From a checkpoint of a small transformer trained on Wikipedia: no biases in attention or MLP, 369M tokens.
MLP neurons of a small language model. Each row is named by its layer, matrix (gate and up: input weights) and neuron, and shows model dimensions 80-207. Each number is 200 + 40 x the weight over its row's rms, rounded and kept within 0 to 999. A neuron's up and down rows have the sign that makes its largest values positive.
After each neuron's rows, "fires in" lists the words (lower case) most often at its 100 highest values on Wikipedia text that the model never trained on.

L2.gate506,176,188,221,186,242,185,215,161,171,140,182,259,218,192,232,153,211,198,245,151,294,179,146,167,160,151,247,141,182,186,195,185,177,125,203,287,236,231,272,205,238,213,226,190,227,177,164,153,245,174,220,165,161,229,168,257,180,187,288,279,202,162,256,203,227,249,229,243,152,213,296,179,161,207,208,197,181,199,212,129,218,183,188,199,180,159,178,218,235,210,208,234,200,120,205,182,162,222,214,279,186,231,145,104,214,209,184,213,226,217,135,230,167,203,246,169,159,228,223,225,259,170,208,114,198,124,159,224
L2.up506,196,211,206,199,261,230,210,214,170,126,187,232,141,193,271,257,211,182,237,197,184,236,128,212,169,196,262,235,173,226,212,207,152,166,256,261,206,204,179,133,165,215,219,225,256,193,164,171,176,147,159,153,207,239,142,227,218,168,226,258,255,181,285,208,178,178,294,242,125,191,271,200,115,166,187,224,128,194,239,250,238,190,194,139,221,188,195,175,225,205,261,202,167,124,168,234,252,246,257,221,140,196,204,136,201,208,201,175,283,219,215,164,167,200,230,189,201,232,217,289,200,179,183,138,173,109,226,188
fires in: "1996", "2006", "2016", "1976", "2005", "2002"

L2.gate902,221,253,198,261,205,225,257,213,189,213,182,184,271,252,148,301,180,176,253,202,271,165,186,238,176,153,279,108,201,152,170,154,169,141,180,263,157,158,242,247,109,188,231,205,121,184,120,165,210,239,181,252,166,189,129,201,233,148,243,161,212,213,189,260,246,260,176,193,160,197,272,252,147,202,183,174,154,215,196,166,188,171,132,204,279,208,149,173,222,231,94,205,210,142,121,199,151,183,251,230,175,241,245,205,199,199,136,176,152,181,184,191,197,210,185,233,234,177,192,138,224,192,191,271,262,258,172,209
L2.up902,272,188,159,156,208,273,151,280,215,236,217,141,203,169,188,139,252,245,219,239,161,160,218,233,233,219,213,237,162,259,303,202,210,200,133,243,158,248,186,186,169,176,209,230,200,202,210,212,150,133,231,194,192,164,138,175,201,225,246,186,177,175,196,204,201,148,182,193,227,152,185,163,166,196,162,212,229,199,177,233,175,249,241,182,176,131,214,175,210,199,184,286,216,242,167,205,171,235,137,249,175,148,250,168,270,191,235,199,303,226,137,253,184,250,205,164,126,191,224,172,234,228,177,210,250,171,217,243
fires in: "september", "df", "january", "park", "december", "april"

L2.gate706,253,197,183,210,237,183,212,99,198,96,175,258,221,135,182,260,210,177,269,284,206,170,148,194,210,118,181,169,174,156,168,283,201,197,220,266,184,205,169,238,202,187,238,200,191,246,248,191,209,125,179,187,231,269,183,251,205,156,262,218,235,232,227,180,207,231,198,160,197,239,248,267,294,184,158,138,213,254,219,190,197,238,251,153,204,140,121,232,230,219,247,211,171,174,179,200,220,188,201,175,141,139,167,205,182,198,205,276,240,190,249,170,194,217,192,172,194,146,177,194,246,148,218,271,241,238,218,216
L2.up706,235,203,128,217,177,196,313,243,266,186,193,226,206,142,194,228,197,73,251,116,219,216,178,208,229,178,256,150,198,169,281,211,252,202,191,255,255,238,188,213,186,244,209,163,210,166,137,114,243,177,157,177,187,166,185,212,194,267,196,239,188,190,169,220,176,201,142,175,133,195,186,204,209,218,172,239,215,222,205,192,224,164,230,177,169,198,313,184,213,241,212,212,212,203,229,218,163,174,207,234,175,253,128,170,159,165,193,117,262,192,183,148,230,109,218,121,230,152,87,236,220,170,170,255,287,203,248,149
fires in: "house", "households", "school", "center", "household", "householder"

L2.gate121,193,205,176,276,171,210,193,218,198,222,190,120,217,207,250,265,150,133,138,224,213,181,165,188,217,192,229,200,225,259,149,191,200,191,136,218,187,177,256,179,258,303,194,226,205,150,194,176,211,177,223,239,220,233,173,171,239,222,143,134,167,142,194,156,151,184,126,207,176,174,175,207,151,234,272,173,199,147,267,251,246,194,175,283,221,228,233,175,148,222,221,216,213,263,142,219,246,206,199,225,205,250,182,212,227,129,249,135,167,191,181,202,248,202,209,241,175,218,207,225,262,206,123,176,154,210,147,279
L2.up121,226,235,165,266,184,215,272,168,171,170,140,153,232,149,183,242,180,203,237,158,226,146,173,204,145,186,208,207,251,194,215,179,193,210,191,196,211,238,221,221,173,204,176,204,160,230,229,181,160,216,245,251,213,254,272,212,281,220,220,218,198,143,233,236,193,243,193,230,194,126,220,167,137,226,181,249,295,172,221,178,329,197,266,238,250,235,232,229,139,247,186,195,185,198,150,170,241,194,248,235,177,270,235,264,197,166,201,180,187,167,205,213,269,210,211,150,234,205,135,266,211,266,251,155,283,208,182,228
fires in: "3", "2", "93", "103"

L2.gate611,276,227,198,276,135,161,176,233,271,147,209,163,273,184,171,203,224,225,231,234,258,132,162,171,133,126,193,154,246,158,251,185,209,231,199,252,214,210,248,193,232,176,193,290,145,198,205,303,190,202,147,138,221,131,119,137,226,166,235,276,194,174,228,272,154,191,230,129,166,207,162,173,164,173,232,259,183,206,171,252,260,203,81,270,174,174,212,282,201,203,193,233,238,174,229,214,178,159,209,235,140,167,220,180,207,173,218,245,259,125,215,224,163,206,215,197,286,265,219,162,202,260,157,160,192,195,198,237
L2.up611,283,283,203,223,233,240,199,236,239,188,216,197,309,182,149,210,192,233,190,155,221,175,225,176,220,90,172,306,202,146,202,158,276,194,228,281,276,177,258,158,134,139,138,216,198,196,212,285,217,238,147,193,225,137,130,157,197,171,267,183,233,201,201,227,259,233,205,115,221,257,142,114,208,222,281,245,259,166,152,272,221,281,130,230,184,159,180,206,214,215,210,240,208,244,179,215,212,218,195,271,202,168,214,147,209,202,159,260,151,173,224,213,217,235,194,158,170,215,189,238,231,239,199,179,216,189,255,217
fires in: "september", "april", "october", "decided", "decision", "february"

L2.gate71,169,214,169,212,216,226,235,202,220,155,214,233,204,218,228,234,156,227,204,229,293,202,233,168,157,221,188,172,207,193,197,210,121,239,155,148,126,177,208,251,218,136,140,222,189,177,104,200,220,146,139,246,189,186,221,206,212,149,210,172,226,171,195,134,179,213,179,94,185,214,167,239,242,196,159,231,197,224,215,192,277,132,208,326,202,176,180,153,142,170,210,151,211,193,234,206,170,131,157,154,242,209,159,251,152,107,190,196,204,188,210,223,169,125,229,290,223,132,237,148,149,227,184,185,256,209,196,213
L2.up71,185,224,181,211,127,185,179,153,120,226,227,214,192,249,232,232,219,165,225,167,137,209,201,216,232,163,152,201,224,242,124,198,239,285,240,178,263,162,157,215,210,212,190,172,252,270,233,248,228,186,204,255,121,207,197,114,221,281,156,137,251,160,148,131,230,214,176,174,250,281,168,157,195,88,197,158,88,258,191,229,195,179,198,273,220,181,243,196,205,213,203,189,225,153,184,262,194,145,270,170,203,226,194,192,271,164,185,163,207,283,279,221,209,179,215,182,203,167,137,180,221,235,209,162,163,242,286,191
fires in: "london", "england", "established", "union", "great"

L4.gate436,172,264,247,176,261,260,237,247,173,217,193,179,194,247,230,221,196,138,239,183,131,178,219,220,245,198,170,277,210,193,227,210,243,207,241,280,226,212,156,177,230,172,190,211,167,192,194,133,228,155,188,223,326,226,194,144,219,133,181,193,198,194,236,172,135,169,191,175,179,228,188,172,134,281,231,198,218,156,212,118,250,244,177,271,162,210,222,207,243,175,192,219,236,178,204,217,216,237,241,207,218,165,243,164,245,198,248,204,187,265,158,196,243,261,182,207,236,259,225,129,156,240,197,186,204,157,263,208
L4.up436,181,139,178,135,198,155,158,237,226,212,250,261,205,201,175,212,238,287,177,181,152,191,180,157,164,252,158,243,247,215,212,178,99,184,182,135,195,149,162,263,120,167,204,157,160,217,187,183,234,212,202,237,161,165,222,176,184,207,223,237,197,234,251,112,168,192,138,195,244,208,209,244,238,135,151,263,281,240,139,125,169,146,178,224,216,214,257,174,220,239,183,143,137,257,181,198,205,230,207,250,218,179,246,146,175,269,215,294,262,197,175,164,209,211,169,114,150,101,182,137,202,169,167,155,258,257,190,222
fires in: "has", "had", "have"

L4.gate512,242,202,222,149,263,215,205,165,206,161,200,226,135,229,209,161,229,223,227,169,251,185,182,175,299,159,226,197,211,201,198,199,222,212,219,217,100,209,189,215,127,236,217,246,148,217,268,211,230,236,202,129,248,137,189,201,224,146,123,212,219,194,274,282,107,190,160,147,274,202,231,223,186,192,188,202,276,180,167,247,223,179,217,191,202,179,193,206,151,142,204,232,258,175,130,194,214,196,237,212,224,151,255,235,138,127,171,242,219,207,190,158,195,234,256,243,139,228,227,279,240,237,237,164,197,219,197,229
L4.up512,212,238,258,248,185,207,216,266,265,189,203,201,195,214,189,237,266,248,197,154,190,175,193,189,199,192,203,188,222,199,176,186,184,193,253,208,197,225,218,156,184,183,205,217,153,175,224,161,208,247,222,130,280,151,122,176,164,225,229,243,152,269,191,229,300,225,247,163,175,217,174,188,240,249,190,236,239,244,147,186,202,182,142,200,137,287,255,171,213,222,152,177,170,182,222,160,267,166,198,240,214,209,164,271,172,250,154,232,175,217,225,181,124,259,172,177,204,184,204,217,208,239,288,238,96,245,189,193
fires in: "to", "would", "t", "could", "ll"

L4.gate357,263,170,162,128,196,204,205,233,101,211,166,256,188,168,182,200,132,262,183,174,188,258,185,198,200,210,254,156,235,264,220,201,224,243,214,141,191,205,159,195,194,182,165,151,186,181,188,192,185,154,171,276,185,210,197,174,283,269,174,176,129,205,166,225,205,195,206,133,221,236,160,247,283,129,192,246,185,208,152,191,210,138,187,225,250,277,171,178,172,216,222,136,130,192,253,208,248,219,239,169,241,306,218,144,259,197,168,233,166,167,183,188,189,178,156,226,163,233,151,211,127,234,152,183,186,205,141,285
L4.up357,214,182,165,85,243,202,214,237,187,261,173,197,214,185,203,236,172,199,204,172,138,225,248,205,201,220,182,166,182,211,246,215,258,201,227,249,274,309,207,197,206,205,211,180,158,143,176,201,203,197,251,230,229,222,238,129,260,200,329,247,245,232,199,235,186,213,133,224,148,145,185,164,206,179,234,181,190,221,221,98,141,150,185,164,184,189,212,195,158,253,156,162,172,182,180,203,192,221,102,184,229,192,195,153,206,170,277,220,137,144,157,208,219,180,157,254,162,124,161,250,230,165,257,266,187,213,202,237
fires in: "of", "in", "for", "to", "plant"

L4.gate782,249,122,243,186,241,123,191,250,199,233,214,197,223,228,183,231,186,186,234,214,119,161,179,195,122,201,134,164,230,202,151,281,206,188,262,201,191,236,270,182,227,179,210,213,248,195,233,223,280,114,166,207,167,239,272,150,211,188,122,173,200,151,264,191,200,189,143,210,148,194,263,209,242,282,238,208,207,148,211,211,216,145,187,216,254,190,218,168,140,153,215,177,171,235,208,235,202,263,157,252,227,213,189,205,227,137,175,178,194,261,206,232,205,226,191,287,236,245,122,220,219,216,230,227,219,161,136,229
L4.up782,184,141,222,209,257,185,155,213,155,163,190,219,238,236,251,230,202,168,228,225,196,188,186,239,185,198,163,205,158,228,234,247,202,167,254,197,175,255,180,204,241,185,206,225,220,193,217,145,178,132,137,202,264,253,159,160,196,214,170,258,193,243,164,183,174,167,175,225,193,207,181,200,241,258,209,108,265,186,160,172,234,147,178,181,107,218,244,218,197,152,211,217,146,244,156,234,267,212,148,271,160,204,217,217,194,216,173,162,227,243,180,272,193,301,222,220,240,270,162,190,144,229,235,247,234,239,169,197
fires in: "3", "4", "2", "7", "6", "5"

L2.gate350,198,246,242,249,152,187,168,165,216,146,134,258,178,224,178,213,198,202,241,120,262,217,177,236,238,222,214,184,215,270,180,177,212,227,144,232,175,227,263,192,216,199,232,197,208,202,241,199,132,205,198,310,179,206,227,203,185,194,267,249,181,262,154,256,256,231,201,230,130,196,210,162,199,215,166,198,222,143,210,179,217,147,202,248,144,199,192,189,222,235,168,194,174,219,165,173,258,235,197,221,158,248,216,174,206,235,240,207,252,241,196,212,169,203,241,217,221,205,168,162,222,207,191,217,240,146,175,165
L2.up350,184,264,165,197,181,203,181,138,189,165,210,235,233,213,216,164,166,281,194,203,218,216,211,227,116,248,160,138,274,235,196,163,249,194,220,248,165,267,256,162,161,152,228,175,208,151,254,229,222,190,194,213,163,261,255,195,194,205,194,171,190,255,148,193,217,193,238,244,206,156,155,205,227,250,189,258,223,192,153,184,196,203,236,265,191,260,139,222,91,272,163,221,220,226,184,203,255,209,219,178,224,243,137,167,194,155,204,190,128,142,254,255,325,168,175,214,178,222,237,144,177,262,165,185,201,156,169,193
fires in: "2"

L5.gate453,261,258,125,176,205,167,182,236,241,136,255,264,205,233,190,229,231,267,179,157,147,215,206,199,258,167,186,200,154,183,230,96,196,216,256,261,159,233,208,208,177,211,282,236,231,144,238,216,185,179,167,257,273,227,200,160,224,147,210,232,207,127,161,243,187,232,144,217,197,191,237,201,188,273,247,164,149,209,184,190,199,217,221,167,197,210,124,166,204,123,171,188,162,142,159,236,214,182,177,231,295,231,255,212,210,211,137,209,255,168,186,210,201,228,138,263,307,195,222,177,228,193,208,207,136,215,214,182
L5.up453,173,259,167,179,216,187,219,210,183,149,305,179,193,189,184,176,247,198,215,232,181,170,167,231,191,237,222,251,182,188,193,295,244,183,153,171,206,179,198,250,165,239,209,218,255,180,194,143,267,295,145,248,192,216,174,244,189,196,141,208,188,227,191,139,221,209,177,160,197,286,204,175,167,295,172,234,158,239,178,221,233,193,231,91,153,140,277,241,191,149,169,192,198,200,180,242,237,241,181,218,224,224,235,237,148,280,283,183,283,227,194,219,161,207,216,284,228,188,155,143,163,154,202,204,184,259,148,239
fires in: "is", "are", "has"

L2.gate513,165,195,182,139,203,160,214,163,225,216,190,147,208,171,181,179,243,223,210,194,237,241,184,184,222,223,214,221,217,262,203,214,213,141,232,150,142,233,242,173,252,165,253,239,228,206,249,247,210,235,232,170,193,235,188,228,146,166,232,244,183,229,192,188,216,282,246,248,209,151,196,236,171,253,184,236,157,118,247,233,157,195,217,219,247,205,242,189,140,178,101,184,232,218,150,263,242,213,281,151,189,234,256,250,135,183,223,185,126,202,241,136,111,248,192,175,202,254,182,211,231,218,176,220,258,169,195,224
L2.up513,210,221,212,199,224,255,232,214,224,251,209,215,194,234,173,198,265,178,137,139,253,211,251,226,175,213,183,157,163,243,190,165,231,182,269,238,126,202,278,251,223,245,230,176,240,127,189,144,199,137,169,153,232,271,200,206,222,224,242,217,228,185,203,236,174,149,190,218,135,165,151,181,229,227,181,200,218,174,237,176,228,209,234,241,202,214,213,198,145,178,200,198,215,230,164,192,208,111,237,251,222,182,196,233,198,191,206,275,173,236,193,143,172,234,262,243,156,181,167,221,242,141,168,138,142,256,198,121
fires in: "of", "s"

L4.gate116,191,154,217,207,169,229,257,211,148,191,205,249,142,227,247,210,134,216,156,183,186,209,191,172,189,217,244,152,194,200,162,183,254,233,205,234,179,232,272,200,258,217,214,241,110,251,230,270,267,186,245,219,207,314,260,246,157,142,186,262,260,165,230,132,183,207,246,265,244,205,196,162,249,199,151,161,223,204,129,188,291,191,263,125,209,234,192,160,153,147,218,213,205,196,226,262,172,239,162,159,162,216,182,133,197,222,155,181,222,209,165,205,151,231,168,210,186,183,185,193,172,162,218,119,295,119,193,128
L4.up116,159,186,245,236,240,182,224,117,220,219,214,283,165,219,207,197,182,287,219,179,190,201,135,281,240,217,285,204,248,193,203,182,256,165,237,218,182,260,269,161,264,165,224,216,208,213,201,234,250,205,221,256,257,225,292,158,198,152,223,204,171,214,222,181,177,170,265,234,139,197,208,202,219,181,141,250,261,208,151,160,238,177,234,199,121,178,220,165,200,165,162,212,179,178,193,162,210,227,194,125,218,216,238,254,262,222,174,191,211,146,211,262,131,191,245,224,225,210,209,199,199,192,229,274,195,172,158,157
fires in: "2", "16", "6", "4", "12"

L4.gate519,223,202,208,236,207,258,153,190,216,184,198,215,154,193,199,149,169,190,149,201,200,171,305,153,206,173,199,183,306,232,233,239,181,216,127,192,180,229,107,214,196,180,274,196,215,279,225,150,166,236,266,170,248,246,179,192,186,131,142,258,209,186,270,288,252,180,229,185,306,256,190,187,188,210,125,175,195,130,179,211,269,178,226,164,229,188,238,217,194,182,247,202,212,208,222,220,195,180,275,207,169,213,225,269,176,219,212,189,139,207,293,176,202,173,170,231,248,125,205,233,228,254,296,220,133,191,176,166
L4.up519,211,228,164,218,222,258,188,191,145,198,160,226,179,225,230,216,243,199,275,225,197,331,194,267,206,227,223,239,185,205,139,203,203,211,187,255,202,221,189,187,224,190,252,230,177,122,178,192,140,202,145,127,201,188,170,134,171,225,217,222,246,195,222,264,157,174,170,154,162,142,178,194,211,226,182,174,207,208,191,199,198,240,168,161,234,272,134,205,144,198,205,165,220,147,195,116,207,203,267,190,186,232,256,208,253,138,165,126,213,210,210,203,143,207,193,236,271,181,215,159,167,152,232,186,138,261,169,225
fires in: "would", "can", "will", "may", "could", "must"

L2.gate737,213,197,225,147,194,221,194,324,164,278,218,268,227,218,257,166,179,162,263,207,116,196,171,193,164,250,244,179,148,195,227,251,235,221,249,202,164,121,171,168,86,139,150,166,157,126,118,169,232,182,219,172,132,130,167,109,158,167,198,276,224,137,248,253,185,245,166,168,207,188,228,191,250,177,234,179,164,216,152,200,152,202,249,213,173,204,213,275,298,243,230,184,213,197,116,166,215,180,133,241,240,183,202,199,237,159,232,158,259,197,133,190,242,193,95,238,182,247,166,182,223,193,231,242,212,181,242,198
L2.up737,187,235,207,183,194,249,176,250,157,210,171,238,176,218,261,195,170,181,267,218,133,174,246,204,137,163,247,124,289,170,251,145,226,239,245,163,245,175,241,108,198,170,222,192,129,171,144,232,245,180,244,236,143,216,154,225,179,157,213,190,180,227,220,222,221,217,269,125,123,172,175,214,191,186,242,128,233,249,119,181,243,222,198,173,194,190,260,159,230,211,203,189,136,195,228,222,238,227,236,141,170,234,177,206,121,234,200,162,198,117,226,232,211,200,205,174,173,176,227,248,174,135,197,251,160,205,177,189
fires in: "when", "while", "until", "if", "after", "before"

L4.gate93,191,195,228,241,188,190,164,233,215,236,204,182,195,119,210,204,232,187,284,243,211,168,167,166,209,153,211,191,207,237,161,200,216,268,189,203,230,159,226,124,236,116,152,193,225,272,217,132,226,249,175,301,223,228,251,184,179,207,192,160,209,215,172,156,217,246,203,229,212,177,258,190,284,197,211,148,242,208,242,152,240,205,199,209,371,160,195,149,193,190,265,232,253,172,266,184,199,155,221,184,150,236,127,218,151,258,232,168,252,244,171,198,167,216,200,164,162,221,232,164,265,135,181,214,227,186,207,207
L4.up93,206,198,292,156,236,206,118,169,228,232,203,184,151,143,158,174,203,185,276,140,153,131,207,184,226,256,175,294,161,187,124,228,206,237,112,175,188,212,196,182,181,178,112,187,156,158,181,195,143,215,165,267,209,238,151,122,133,194,265,161,195,200,136,156,195,219,232,234,158,174,202,244,251,149,156,151,244,146,224,258,157,185,188,159,190,204,217,179,215,193,219,151,224,206,213,209,190,132,207,161,197,216,236,196,157,258,249,213,174,118,184,217,234,107,193,195,178,230,253,176,151,129,215,224,244,173,199,193
fires in: "chairman", "son", "father", "daughter", "governor"

L2.gate283,226,200,238,158,306,181,141,238,187,193,250,218,240,215,230,234,234,170,295,161,203,222,205,200,245,234,202,148,218,216,169,172,107,247,142,189,182,245,166,179,185,194,225,186,162,164,173,210,139,166,211,230,189,190,170,177,207,211,220,177,171,191,126,132,214,244,156,259,239,236,182,186,100,235,205,201,218,252,197,112,247,172,260,214,185,242,121,124,196,211,179,158,204,229,184,188,239,240,235,203,216,210,143,199,158,195,224,148,174,200,167,221,258,187,184,221,98,269,210,146,301,189,221,161,209,198,225,207
L2.up283,215,181,225,210,270,235,202,63,145,192,207,214,128,174,234,249,160,205,277,163,256,250,245,156,175,162,159,236,166,180,204,116,127,142,182,117,272,230,175,118,225,233,189,185,177,215,138,254,141,207,171,232,238,213,184,209,220,249,217,150,182,176,204,199,225,291,218,205,165,240,211,238,161,193,174,153,213,236,175,177,186,203,187,233,208,171,234,189,168,244,178,214,249,190,264,221,213,166,264,157,199,193,163,221,192,175,175,151,208,231,149,253,209,157,167,207,218,225,168,148,197,158,223,199,245,209,228,166
fires in: "member", "politician", "son", "father", "daughter", "married"

L5.gate1019,139,133,210,136,197,176,269,204,168,240,215,225,208,210,259,142,126,132,210,204,198,246,256,179,231,221,141,193,150,179,208,176,214,268,114,193,149,129,203,234,147,209,231,210,189,160,206,146,282,149,169,262,208,178,216,175,181,168,159,176,178,221,135,171,193,185,178,154,225,175,122,267,225,190,187,152,179,252,224,224,230,153,168,178,216,185,114,261,176,261,240,249,142,139,180,138,234,198,165,209,215,191,223,229,208,259,185,168,253,203,210,188,193,183,224,181,190,251,133,216,254,219,219,188,119,269,203,197
L5.up1019,170,256,166,269,223,203,203,172,220,225,286,212,190,225,221,177,225,218,319,182,181,217,246,247,198,188,218,152,191,195,292,247,231,188,198,291,140,232,250,191,155,267,234,294,194,160,256,172,204,139,180,221,164,177,212,206,232,170,229,180,209,115,194,264,144,199,158,165,213,184,257,202,227,187,152,161,239,215,152,106,196,249,188,211,237,270,169,217,214,215,217,192,177,178,217,183,156,149,201,216,162,158,214,106,176,209,168,146,232,181,202,217,189,259,187,230,134,165,283,187,213,251,214,175,189,190,134,175
fires in: "with", "are"

L2.gate470,190,195,203,219,158,190,201,210,155,257,268,132,124,187,220,229,158,213,202,250,165,250,177,320,180,237,117,135,203,156,276,164,248,246,247,244,202,201,173,116,106,218,222,226,158,113,138,203,189,211,219,176,157,161,231,132,177,201,245,159,134,164,139,166,182,159,259,233,152,240,138,234,216,236,236,193,133,234,201,207,154,122,145,229,182,207,222,130,129,207,195,181,134,162,205,220,162,176,182,196,185,194,214,251,196,188,220,161,184,162,155,182,189,255,160,250,200,129,244,289,159,141,180,235,191,200,211,136
L2.up470,184,177,197,220,147,201,210,141,185,255,284,144,144,205,238,165,172,215,237,149,184,152,177,229,234,88,205,204,237,171,246,188,187,240,189,218,149,170,221,275,151,217,131,229,172,306,142,236,172,206,173,226,170,184,168,159,186,184,234,172,202,199,209,193,153,210,213,154,276,140,99,196,150,249,229,170,247,212,140,233,259,177,252,209,185,174,184,132,236,224,193,177,211,255,154,228,236,180,241,153,231,209,187,248,230,159,168,140,222,121,214,180,217,176,190,233,208,206,204,145,196,187,206,173,123,273,164,184
fires in: "after", "while", "afterwards", "premiership"

L2.gate34,165,240,219,162,199,178,147,201,95,202,172,232,110,225,157,181,232,149,174,205,199,239,223,177,211,172,88,138,223,238,174,241,177,221,226,280,117,267,179,257,226,154,231,224,166,209,163,169,184,138,178,199,177,203,192,217,169,272,252,179,207,207,178,183,176,224,133,130,176,226,235,223,279,221,198,163,166,198,219,164,235,209,241,198,164,152,233,215,171,226,140,246,159,169,180,205,206,147,256,216,221,238,155,176,181,153,208,238,222,187,217,150,195,189,129,244,162,164,121,214,261,229,242,175,166,226,214,222
L2.up34,183,140,156,185,168,240,232,191,193,177,192,293,191,231,151,177,212,200,196,170,151,274,174,185,244,266,225,196,170,256,137,165,244,227,216,158,155,218,168,236,136,148,148,210,148,186,174,250,180,171,209,161,237,323,241,173,251,206,188,218,245,240,177,227,169,290,172,191,207,205,213,173,179,206,243,140,192,151,209,234,190,144,266,121,194,163,164,160,177,233,208,257,190,200,167,154,283,188,129,187,170,231,137,181,185,212,273,162,156,224,214,172,181,223,260,281,164,200,183,175,204,143,218,219,130,213,185,229
fires in: "would", "to", "will", "should", "of", "could"

L4.gate653,178,216,179,164,237,240,230,220,139,200,140,179,215,116,205,309,247,230,178,179,262,168,197,130,220,230,205,229,192,144,202,234,216,184,109,265,267,253,194,236,170,203,158,227,143,210,197,267,203,196,211,220,193,236,199,238,199,131,192,248,187,308,262,233,166,163,171,161,191,160,219,201,214,221,253,154,197,185,232,262,168,204,184,223,215,157,97,229,242,246,153,161,190,168,210,179,277,197,150,172,200,191,233,233,181,304,167,186,263,229,96,176,250,212,226,206,191,171,180,249,165,168,160,199,205,207,173,213
L4.up653,112,165,229,206,180,160,163,206,279,252,197,214,236,177,214,253,222,228,219,221,230,182,160,211,235,233,210,203,211,153,249,262,117,224,183,209,220,179,235,184,201,158,249,231,251,177,263,252,210,195,164,172,195,251,189,243,213,253,193,197,155,208,170,282,162,180,210,227,200,208,175,170,195,164,216,204,241,100,217,196,251,130,203,159,229,232,155,206,225,191,295,193,158,181,220,245,197,229,143,197,178,165,192,242,163,136,217,105,215,259,241,162,189,149,135,267,197,222,200,150,184,202,213,261,261,231,179,211
fires in: "is", "was", "were", "are", "being", "be"

L2.gate296,172,267,230,204,261,196,149,168,152,161,210,167,189,212,235,224,228,238,264,191,273,226,185,174,187,180,237,335,221,157,261,223,205,194,212,202,182,174,242,216,212,251,264,193,196,260,191,221,189,204,281,217,170,198,142,211,127,185,173,238,131,233,236,224,177,248,176,199,142,120,175,200,147,170,270,110,183,148,171,165,176,191,201,171,280,214,187,224,235,204,163,201,195,254,157,222,215,203,217,207,231,170,220,252,280,167,204,195,233,272,235,168,109,169,182,177,266,139,273,226,250,178,186,257,187,247,226,185
L2.up296,173,252,109,205,219,273,92,165,237,198,248,273,182,150,156,197,232,163,108,222,229,164,208,156,195,257,186,224,215,122,219,161,234,202,233,210,226,223,237,293,206,212,159,236,156,262,185,205,182,185,156,169,179,215,149,215,142,208,207,207,182,261,171,189,144,188,219,156,184,173,128,183,199,135,185,191,165,206,235,214,195,135,205,167,276,136,221,179,216,138,199,215,230,119,184,230,241,267,175,187,235,199,204,230,237,213,134,165,137,188,129,211,161,273,158,211,190,212,180,222,177,152,162,216,146,204,257,166
fires in: "s", "party", "note", "time", "zone"

L4.gate50,210,236,249,192,195,230,233,216,266,249,160,186,210,264,184,237,174,234,235,203,215,189,205,150,261,185,205,196,216,111,197,129,227,172,140,246,198,199,218,216,130,187,237,241,127,218,181,159,228,189,181,191,239,104,133,233,189,190,202,181,165,296,225,231,133,193,158,262,183,251,172,184,196,256,295,150,183,202,241,198,63,192,193,241,189,273,184,166,262,210,268,236,173,220,126,171,164,221,256,248,211,166,222,184,194,129,212,229,178,219,196,156,124,135,233,192,222,141,241,160,218,190,185,168,230,235,126,241
L4.up50,188,141,239,173,211,196,157,202,255,171,223,179,246,194,224,174,202,136,255,235,220,199,129,216,172,177,193,193,229,222,201,137,253,217,187,241,206,229,132,222,179,176,206,245,189,201,218,179,174,203,221,189,124,197,199,176,228,234,282,261,177,258,198,167,204,203,193,174,174,92,162,195,197,209,298,148,222,159,251,104,240,225,278,136,259,224,165,183,249,188,177,260,232,189,226,182,181,169,175,158,207,181,149,192,153,197,251,166,254,285,121,221,172,248,141,200,208,184,200,215,276,188,176,162,146,122,154,248
fires in: "as", "soils", "software", "soft", "so"

L2.gate597,185,172,165,226,251,179,190,216,216,151,239,254,239,226,184,252,182,201,203,250,199,189,234,130,201,166,163,198,196,178,265,262,119,251,256,151,177,218,165,261,141,127,297,231,147,176,173,145,212,158,228,164,256,222,199,184,148,203,210,182,222,226,278,188,176,204,188,125,260,236,261,257,202,192,165,154,146,218,217,246,277,116,193,165,214,209,169,190,144,152,188,154,199,184,205,187,213,187,186,152,188,126,164,163,137,223,192,197,143,183,221,196,155,232,152,187,233,179,198,175,228,174,280,136,241,298,203,218
L2.up597,223,203,122,195,236,168,151,244,216,137,226,245,280,200,197,205,173,245,231,218,198,194,254,140,201,142,200,228,189,190,210,231,139,251,245,135,143,196,180,242,142,132,267,227,205,230,194,146,170,133,181,228,222,233,247,181,168,178,235,170,228,203,260,152,133,189,215,155,286,195,266,285,218,219,198,219,110,210,204,203,260,188,192,180,225,224,153,215,149,235,220,223,185,185,243,185,247,248,207,256,198,186,164,224,197,235,172,269,118,139,223,223,198,173,168,142,238,147,215,213,209,156,182,147,234,235,240,276
fires in: "has", "have", "had", "having"